Weights of a small GPT-style language model, trained from scratch on English Wikipedia: rotary positions.
MLP neurons of a small language model. Each row is named by its layer, matrix (gate and up: input weights) and neuron, and shows model dimensions 0-127. Each number is 128 + 32 x the weight over its row's rms, rounded and kept within 0 to 255. Numbers have three digits each. A neuron's up and down rows have the sign that makes its largest values positive.
A block is one neuron, or neurons of one layer that tend to fire together. Before each block is what it responds to, as a language model described it from the Wikipedia text at the highest values.

First digit of four-digit years (the 1 or 2 of 19xx/20xx), especially in biographical born dates like born 1953 or 8 May 1980, plus a few line breaks and words after article titles.
L5.gate77:137139089142114094161112169138110139097198103138133135033159167109151158151116165153107173156133123135110160136163100104128125133154151066127108091096140171159099138196087148159113160115138132127104152139098091067175109145108108136158112120048167094162094093156046142106105142065052100122102054128114090125133101121092145085068152107115150140184162185135176116104134105090130149122139
L5.up77:141087129093111186157081170111108122140137171093068057107163113158071136121178151140059149151192133123065169113174097089135129171089121117143138121112184109150118119091119106094151140087123140093114131174157082090139178097173100172089120115102198117139111131058142099183116119112101149131156176157096113114164127146183197140116138080108179112113129143124129085157170145165114109092135
L5.gate250:157141153161088120133084087095204117183135152140085090094149131168141137111142086119152096158104112116142084176124088124155165142163223095128101139125156159156090123143135106184142142119198131118095197158093056092174169134113141105117147219115125159151114165120082113144092088168106116080103124174120088082182103163137177082125134078082125122132099134116120092074160101076162145108131
L5.up250:167144117181139137169109168122136111113138064103166149165129113124089087133083097121154097225184141153107092151139079110098133099106170162133181154121122130162138161127138151133153112096158118133140171186130126094110170125141101149215137105053126080162077140113098132087095169116125156150179120131149081058131123136121122151144171156124130121060145179160093083140174162074114140126135

Connectors such as and or a comma right after a first adjective or number before the head noun, as in new and second, unusual, low-budget; also year digits.
L8.gate309:158116121130087077157132146140084163162140150142163139126111110144059090156099084175153084138098116156081157117158098142167069134167111110100070121095103172155116177124136097156137113079105129138184119149102088150124098121130122211069155144131155165161136140162137176164129139151143109094147125135107132103081143178132142195126147113086209132141106138107119142105098119139176186135161
L8.up309:130113151154072115144121070091062147123142185128146167049094129144156110147129159154153206170088146192118148135150132142146157150129119124123158133143121204107159141180140130163135136106136064126170134132122114161102114067105130164150124126021099125160115201158142153147158081149196167130168124170083170138134146124123154198148130161094119064168171164103120084109160147167139127156121
L8.gate327:152133156094154151102119160117138143128097088107125136074144114159161156109104133116088135123154124147134123153122083090173153137109159155114122150175155178216147147155125112156147096103135144194125093206089154097087130110199088147131133138184105082175125179105147136091109161093125153109104128161110119146093147141100133166109155118147168163115186117093113131099122105161074127174175
L8.up327:139148113125136101105141163090162098109116179140121090168134160132167077163145097141092114132156125126144102116166136132140080146102110144151118133096127130166196177129164136115108148121160120169214121159135104131137143092178073130137104121072137196096115109111097158126149162124096143096109135189074109156190134121137060119120104141190165179128116131136124115117146187101117097123102
L8.gate649:095215139128145133173078106146069124143101152107130171083090104141103119185135146125120171196098138167123112109120154154140118097123131136108123147121149147170136110111111114099164142138108157150102118151120138110135109196158154121106108144143126107189188151133114146143109152097134112121098173106143098116092122123122124131216037099096158120112090117102117145072105118130106108180148
L8.up649:091064111167197158154155132131145098163137153176150133085198105128102174128084113128136162098087148136090121145130080112121180129104138112156106070158029156144110149169133055131152137145096125106151114166157083193080132117126152171143118098141133106175099123109105140140128151140103104191109134122120140121075173112056127126163133118169165104174139085105178135087080116148118099144144
L8.gate814:148132069078140076095120095108126106153106127142192147088092118147135081214109078101089133174092142168085100101111147128125105072150123156093139096098197142121116106133138111164118109108077173170129114115100089126085112195150124123147103098110111149172121170115130138156189143136147086098170156125167155086134142145109150179107156122153090114165107110153114147010077114132124125131100
L8.up814:106097149144130127140122157049172123080125128101188177054144090128151043161137155168100127098128121101111125139144123101146108102183165147152157143168108148145195136158067114130169166208125126100153101107157141125106117129085086167162158136159136090092083130149119150159153221100144173113173111142126159135130094114127092115129094110079197067172218111130102149108073107168209140117110

The first digit "1" of four-digit years (1800s–1900s), after a space, comma or parenthesis, as in taxonomic authorities, dates, and lifespans.
L9.gate328:115174121122102087110127104126165163127147170150084143128160112093183157139156172131135182155150079098115159146146130099109128147123128091129080096064178164085114193102137127207213143159158126134150097174144139132171100167098104101114113119077094146149172149134121204105186146085130081156129161131159145157160087134107098129122131107150180145101101082150106175069134134115137123100132
L9.up328:087131118163105161138168124105101136132174110111098117100117123182099118142151161157170159103060147169176086154134174171161132093113114075111104101162193092093124094129175138121123127150115077140154162126152092134142105078148125126101128133118167150102155126104082203122112121143083099143144173144099109085104112152108146135089134160150124161102147075090090133082156092137073088144169
L9.gate342:166124101133073137117100149162144080080132136086109134107145165130162141124107101122150094053134150170142173161085110136069154129109200113133130059065115090126141173170077113122147128105148133119201196104110150082109091143147094104141116080126135144174173117110152101122101147116122108093115166115136095162138076139092074089096184151123175114133099164160153121123111142159163110159084
L9.up342:088150083103171063137145046140179156122140157147130109130150089122107086113130099120131104073144095143144143121123140106102114076157152177155097162147122090123162147142117123167110160106137144099164108134128109153152142162124195102067141130142132082176117143164143103093121135146150145067112107135160195118107165164149085117116134146123178148178105112156116092143164106174174083180090
L9.gate357:090203103181074130145161131101099099140131141175179124137142083130141104103110215175169116151105107124172109179122166118135062154147158115181130095061188148132125109123131058147114127082186149145133171164099128096148116163107097186110113113107202149167155138093107127120110105109103115071120102138193106163095085140116150138071157085123186130087114129145125064114106103101113127127130
L9.up357:074116168087109122071158113191065091074115059136123160087067099136145150153077115158099128129155138123119110130089199093143172170143118130176132108060068096164091143170131153148102101152094103138115087126111157164134139112181212100093142083116109167099074112148068163191136139122117143225122097120156081165164116147142163161139129142182161113118144121182108116162136152141121123175118
L9.gate485:122098150126091134133115148103158135170110124167052162138127087114160082094115172103126097152129075135177183125124103071102149124200178122133125104144096096126143132137104085131106155168182157152154147139134161109162134112130138082174129108101112157080131111089158126121165180121092094126056156136142144084109133106177135171105106121140180109113096126163149104164137066068122099134052
L9.up485:122110117137155100096142065121074089088147123163110111119128209171167157159134187193081101095114098178096053138121194155089205099086150116143149104107145143116117163180110129111109151162112143161133097122082132132126137132094090117104157151176132096116096094083150111145113145090160181140157122095203113127166166163180085149129157132177094096177182096108144213131100078160176139128135
L9.gate556:129156045141161115149135145149157141173160118151103146134179110143116132157126058175116145078077122117216155166094139168156126106167100080164143126164170132088168119117097108097225092140137166108125132183069082115072169086157130102136146127132118154163135140118089164184146167123119118067157115155118118066174051059121146140085098076150115163125147145161148135151105144104140114146124
L9.up556:185139098156131157149164146126112086110137099152147152133186146166174091078137123114080070080163155105100115115168104126116091165060107120062101130135172129113149191116146130111140126112103147081165134108122139115085123124121110102116154144108117152101073170130147136102178116161116094135156089119165177118121173129095134068102157118083111096131153090103175129113156132136107083159067
L9.gate707:124169104155105103167061113111100099120080126153163161088117081095064141143121105106101061125114158090106107136181148174135168112112166105187147104124133142096118130191088084127130146103159129102154151111090167135138113082158100066095161081125093123091188085176113170158103204140167126102159120187154134113125113092120165117086150129173122089118033166171113170124057099090171142102113
L9.up707:161110116071085145126097082162131154104124128176171133140130049113153132154133146120075135137131148064130147192176130157077141099137183129131129118124088072125148153152113098136145125111116125178111096159114143104130141099176151180079184105102064128092082120192114127188130145126116105140164103088104148156142143165119164144154204150201055102150101140100114106076142090136183137144083
L9.gate951:078127102168100125144152085178157152105071126177092146125130130157072162148137134125132066117131081195129119112149112203156146121080170105163081040126101120186153176114132131137042135156165083137088118118118168148153129123086138117128093138112060193068168148166079145105107205190130100143148104154112073127172112118140101114135116132154138099087102152143127119090120071132141144105108
L9.up951:159133144140113156106086140155103146153119176147170139134162130104154073100148166134138080114063087100162124160107125125137153106130249118183123088090110145108113142143126121167126144207095125104177145112163120172134150138133175148165125136105120135125111145184093070121178132185157139189113123123123152147085085128121180116114102169131100091121131069148131129079182113111147091123156
L9.gate1005:132164109076168106138140084136125125101075184124106143110105140130134126094113082065122074095105126124138096131132168141126155074162181162139115130131124157128190098134114200142156099097132178132105138195097136124225100140121109164172096075148051148159102174116126135174094219147143108124192138126117148092150137071094150138079171135140135066192141114168106113095097074180103163169125
L9.up1005:162134090182156116120118065145144142151118089191131153130132199109164134125179125197109149153101119135120156139172088165144089155101148107091128087142149117139159159162131159118099181120161168104162159165119124108128127157053146195110168124116186119133167165145123121230123144100153134160131101117073119144120148129113199170163110116187051174133218155139179164080126091101157101159122

Prepositions introducing a field or category, chiefly "in" after degree titles (BA in, PhD in, degree in); also "of", "for", "worked as", "plays for".
L8.gate29:124155136183107100185197097128114135132182090086117130081077081073175164141120125150135106118162150103131144115085110078119167082121113123187158138090113078173140123099114165069128167112079072110097157135116113074189129140152157130099119154154078162195122144154157130127125152140109138144146129184136133094100138111114149138093167111168136104173106116080134148124086105113161152091115
L8.up29:126078131133119162170150124193172125118146119180140113135093120161109111120103144071126082115099094136155174103123103091133108189177171119106106099183153151210081121076142133136112129128126157122114112146131183140130133088113077101090121129174122115149073140025068146138107100127184116114159111097135129149116111162115145109181136094108100104176167083122111174105125150063101186144144
L8.gate141:091133160150157175122139138139087155138085133186180136175156200108142157114156096099116052128148133152143111091167084107111100138109138069140128151127101161151091125134117121145139166153092157115127113126137091135175141120098078137121084110119117090158095138085143120146108157191115166107133119162131101068064115154134099151126188165178144051091163181123124095101159105099168116169130
L8.up141:167158165138088134135160156156118099144124106140148107106153141059117096105117086179091117155178086131149127099106129117114135150099158147132176129134102132142093134080140062148126076085101138136119125114118118176168149100090148142108176134144078069172126145121165159126144135170073146163149145184095096078097147080163154169105096099130116100116107090101122091058089082163173072111095
L8.gate292:130107159153125132172122131159133142096154121104085200134106136094120111139125176140151077135095104123158095045195133124143143132176123196073117158087182104159141098125151138114083108074081160137178194144094138094156094133185113051129093116078102142163121131154143138086138130115127112103144173097172150118141175118087155108106146112121143110159122152080196148097119109095085175144162
L8.up292:128138115160132067156165083140165145129206120118117165110056083107109162165135134153122090068164157116175073122153104120166114152151079110120118133116088082117106129096154128172110191125099208125141144119105208121190118136171115096079142097113117104168087140095135119174153135120101185140177094068141133107147136116143145133085212107138117151164120157109168166166161129084145181174167
L8.gate937:106194180139100160106095061126119127134151048106133162128132068091171100142113144155127109141141178187137159132136098150134126138182126158089178115087138146191135091126138196112148128203107138062144144096104137107172162112089120123130191111143130099164107135123123119118107125110121092154056108064166087148123149114071209151166149086123087143090095148089149085146142118068080183183095
L8.up937:120201164128160211146114148100163121115153152143147144119124163099118125150131164094104175195164163111087161132072117141117169183180182145153094109090115161159177143172098201190169136144121140122064106128148099126181140142091158110121115073086104137194068126140120148112172096128127107083141107122148064150121173145155147148171171153118116169166118111083165117169123104078092190105172

Hyphens linking compound modifiers, such as African-American, full-length and COVID-19, plus interior fragments of longer words, such as men-u, exper-t and sign-if-icance.
L5.gate252:186134129036141107104149154083159127108099144134163141133125150127157139178082110086101116178110128098135161173137105071111109096131178114089134088102135163090172192097116091128147107113082140109104111110165154129136149148132086103159104102122138133157196122158153163106137068106141159095163098110146182121180106205132149162138125124100082115099108102143159103168125127190122132168125
L5.up252:178108097085100129187142096143082187111154121073122124134097112096163082104120116147046108127154099105067059105122099138147091181150139133139143163138141156100082125169173096119143141156071177169125111137074106119066126146128196147125105126155161087130089188062133127135161144038187146136164185137159087147096136091127166101061113153220121103144138146040136126069171093110153142170146
L5.gate916:140131097110098129177106147163170139147140122170093193074098132129150126128138085146163124204101136123142148145065156138198109084104119168109067119138083155157159128186151142114167090129133080114113090087158094158147122166141219135173108121132173147141088152130094175102110142054124102139171145140176124149126099156075135154104122102094148185165114089134176170111134133175161149199140
L5.up916:109102146172150122079149180094108161103135161114104090125158107192163122123154148097125148169145093143125092130174108089099112120195146165114169095055142107081160148169111111083176077134115070104167146134128106077122125111079115140111099115077131125107144124068169154074124115171108112136118143101147100139118095178181187160106100093180151198131114089080061124087095118172143132130129

Prepositions like of, in, for, by right after award, degree, institute or department nouns in biographies: Award for, degree in, Fellow of.
L5.gate433:100130124119146139160112116191172150138131149130160125129152144164188148120160162117114113178170121123111068154159137173138036118157079181187145158119178152142155193171108116139126088117176128041099085141120145087108072118101173176076085101115118147112125161135149150131101114130112091152137143128102124130076100126090152096167162127084101151170152170087165154137044119141209206149119
L5.up433:127141108164128124110159128128100115089181082182091123176169141122177123216119181179138090117138127093089141085151144111124163115167138174107135162078108117119148158087072109129098134095173112136082164136118147101077133108100115150114098065091186099110131085097193217138143149099093192137178078119138139108171123129098112103062104098107149173144149102121119160141080120119112131130207
L5.gate496:157124146074125136189123107105189204195138112159169163094095170106118121137114112101149148168150141141139091157148069174109100136125099147146191108133127151098157150139133141148085126130131097149066124189098177089177158161120129094128094069149144116168099132135174157136093124146158130133129148111099127153101100132109110142127097118087086129215132156151159097107141097163144182145097
L5.up496:153127126113121164122174185111090112168116102152169147081111119146193114189100181106108111126130123124093096095111162156183124139119134161145159066174143123085203147145124143147162157123136121157089085100109109128134110143169081175100142118095106079131110176144173189152144051157093160088128215145133132197128202158069175115109105141174119133102075148121132189078137096099143148141104

Fires on "most"/"more" before adjectives (most valuable, most common, more docile) and on joining marks: hyphens, dashes, slashes in compounds (vesicle-mediated, non-summer, Chicago–Seattle).
L9.gate152:137081114222105130124114106128102156122114130127112157105142095147097084199082142099144105138102116204191150146151108155099107176113132130129102136095098152111102111193148100152057082180121162167115140120170109120145095101112142117140092109167101139076142154140195113147151136095158070124045148120161091113067210129128165213087134090189109110139145175109167134106058122136089140113088
L9.up152:120090174134108106142139115081108146127124127080130117079149089157161103207089173133184201192138145156101152136168075097128126090129154186102132158107160167134162138146105090113117042121140118126118093172112124169090153116085158138115166101144112072142189124136109138124176152134109113090100107145188117156135142098135117145089114091079116095129158099106085087064135097152187145107101
L9.gate209:168122132182071126143131149111134181108174117182176154176159106121097077114136103161168170141126127140153142149122111102116153125160159109158162110132177182143182114142146142169108127095055161083164184100136123116130103121163139140152133109117155100158096137083122117129139150181119100068167072158129166157102138123083129140156092119119131140114073189119133105066137108112070114147135
L9.up209:127152086158085017137169133151124183117131069173168179100138140118176105161133114148173126134126128127080172146087107101118122100109121112118099103131125171158160155120152111079100116136134108127090107089125138113090095145131085133137102101143132115168107076150104128189141145091149098189169117058128096154127196154095159200162158131126110169146133102131107078115110142089099128136150
L9.gate296:131143125078142075156127144129167190116064097143124125107124128127206167078107099145140103080138126144174164137168167107178142133187131177092060139111132163150124134143105092128164160137124153184112109194142120164075127061127075107197083124161137162155133145142112127141138124127150126152116147078132077105098162119105091144141118125184162099110123165132121129100136077170154131223112
L9.up296:140138174108112099132107140079125173064124124111165107122116127132108146147114143063164186152098159058103151145143140165099124143044073157150076113150186149068116197084114142126124079126100122138173120046207138167170137118106127091114127160057169111129156170133123093111192131112138156149127110143169092163103167112155147157142141197129064146154172145127161109140122115102107151093083
L9.gate397:154184080091082098178081101106115121110113047118142146099060151067141126106110147117146134129192076163137153080100158173101088069197087075175185102107137078147184139161180090142142059184096151150130165159164156100144155081153151118179134080118099119119079172143102163115103169187199106179168138142125144126149148127077119150145164137153109100135079184126192088113128144077133087164102
L9.up397:172071130116086163142080137074131173143133135174150207155153117126158143139121120107141113168161148120104181051118150132124161147069113118166149190139139126177150115130093136182066122123112063113108107101114162128102160070144070063132109135095106188134107108077162081149145068071124094076129160141094115131067125161088116123195157183138108157088179129177133123120104101116097135146127
L9.gate737:136141132128099112156137132134149140185113078090130128116146115098191159125079145171090164110178058145096120157089151110176091166141139095147152076167152156160100125138178150192116113117078153150050144161110088142164142101114128163113148106106126081138131136105133178124053088114189143144168120133139085121119070126096157117122072152161139110115124090084102117140131107106164091136121
L9.up737:171123108122128102146142105108135138106135103103168130152119179074136158185074086119115121142132144128188197151115123082197134157101068077087151124169144159101102180133173114188103088130167096112143166134134155104090066129131149126076130148113145101118106172116065214152168068130032071145157161119091138171161122114102107156152109136161143129145116129091138111130127122109102162112149
L9.gate863:148112137129096102074147116140144135186085126143156223161111135199108088184154133091095178076126149120160144136093066133128112156083130142174123097095119123145191129096122105077134063132076152120110144106153127202105208164152113145146133143167110110105124136128102094139136127213126106104114083108162137122123066104134179091179149121121082173157136158129127149086142131082133092146144
L9.up863:171127092128141106156180131082088110116060085121130131113113154153130085081101066132178131096176114103138118156214138110142128109121190161124087098122147130155197127119112122105124158104121156146076115127141069126051198148123160146085159104115148083158126118092086145113168131091091122104088142133095089115106154158127167054122162154123101111135167143146111178053115132070170099093065
L9.gate929:163113096172087125140105154165142133146149087144136141092111045146181131125094135118158074132119114173146138158117093085155161166155143133177154119147124144195175105093160124121104123077085175132134152157150082120175097126084151155111136103067038152124043095115110103146161130155096099115143124095115123124090154090067158059169127136114136124129084116118103163126131138118097123127087
L9.up929:119134176157107137110071119146171172100127116148133182112119164080118105116107096138066177179128166175102112097103151160072116098052116162146129144095127098147149139094116147111154088182200151078194159104174148057073128191134102129131117070134095141105182162108147125117129111139110119145137142135132183081123173139163091145068100103128147170153143186109095147136110133140100164140130
L9.gate1004:202163117151114137086138068139106139101128164152102130122140084050110126119119088130168143089054149129116164178150131166139121144152128180100087103122204119094183179116163080191060124096195124133156109150172117136126094133112135172145152132110123117175195137141127127141127160210128114078134117154097136086123162156127160113130105075100133179143072138074089105158104080108150147084127
L9.up1004:090105069122114194128142165138103153144147091129145140203115155164148086164166148142165180183095094134082136126158176162089155088098082133119110185154102118118141077124158166114143116132054092100105108129143084113130180115105082100141101140122102119144151168129125150084107144115128131147172087167108194095101155133126160183155068172130149168068144084157149100099138156110132163200102

The leading 1 of four-digit years (1947, 1886, 1998) after dates, in, or born; occasionally the space before a year like 2020.
L8.gate70:133125138198081140112113108164121123111147160198192162132079104134163137147111127139179169171124048173132106141150171089148118147129131129132070154148123098153105121136170115120144120172170076151153150126177095121117140086138102092099092170150149188156148119125071164105173135163112096108128164162163125178109120162102176069095104136164140172110116133180111148076107070124134116143124
L8.up70:154166079119145094084080132112142115129161104132095146116154127104113107088134087091116112153105130134164093177117101214096142118141145140112164120100140125104180101072145178136097120098140160110089140134100126115150098078074092154108135145152130155132180106115064138145152160145148125085095106111163112157097102153122117111130145119150091147158158097196125085156121128094132110187084
L8.gate383:127164124093087154167139153073178075127124128116117110140106132148173101121075131147113073138161163168140206115161132124117182159082151182151116188106161114088153145107116114140167171197113111156138112142111133124144166120175121142125100140147217220127157117134081132111178115139123082076125189107091094095126094203093104133136091185149121155220096132156103124100118117146120157115124
L8.up383:121166102115104050103154126179139112143165186166143122090175142117136117177147138106116100117160117146127113128094124160055129123121097116161173092116093167106163149088103169125141119165121172104169138173100073170135113139146151056160178056123117111146124094096104104095161132044134062138102117095130097128078129108141165113098100109021158201137151108112155057105119155157156069077121
L8.gate422:122123070113168070116124145167127196102223121100084191095165164097135198153086098131181151109108181156200115154105128242061090109121121166137123115148101133100124179153087166126097117136112069157176166107107123101121100156107147129142111096125091152128145156123093157090113098167105150139128116068176109179161087123081094183147107089116102137153140052145180138074175129073117123139091
L8.up422:138115084122178179133126123131072159143179112131156120118145137110148114068114109114146111145086133157109129138120120124119070140110163110177148047104133182032157138105088111091113183123114161111100114076107172078085164181158099118154131130139163167148203101042140066078108171167095152090098114101157102162125074140144171129092086121133210198115074129181074104115146126147104167166172
L8.gate457:103171105125144119110161149115125154124080115129160130134120135147124061125144165128130097129109205138146103149101173132199095128132205179136073131143133187110150114080133146116164135159103141166098110127072131120216144116115156190119104112125103115158187121141129185143095077096146110092131146184156116073122119144116133128067089180117125081124170161181131117076096116102186111120075
L8.up457:093094121165164157119080117128107140091131056088090110120175133180081143168134114202095114159144095170091195064199160128178095081131160127111069165137120111143167130096133106114170125121172045120129118137149120058134147138173138094136118136149175188143137182113129124135085147116107126125185124150114176169166086205110103147112137096110139094084075153222094147108136108133152069133075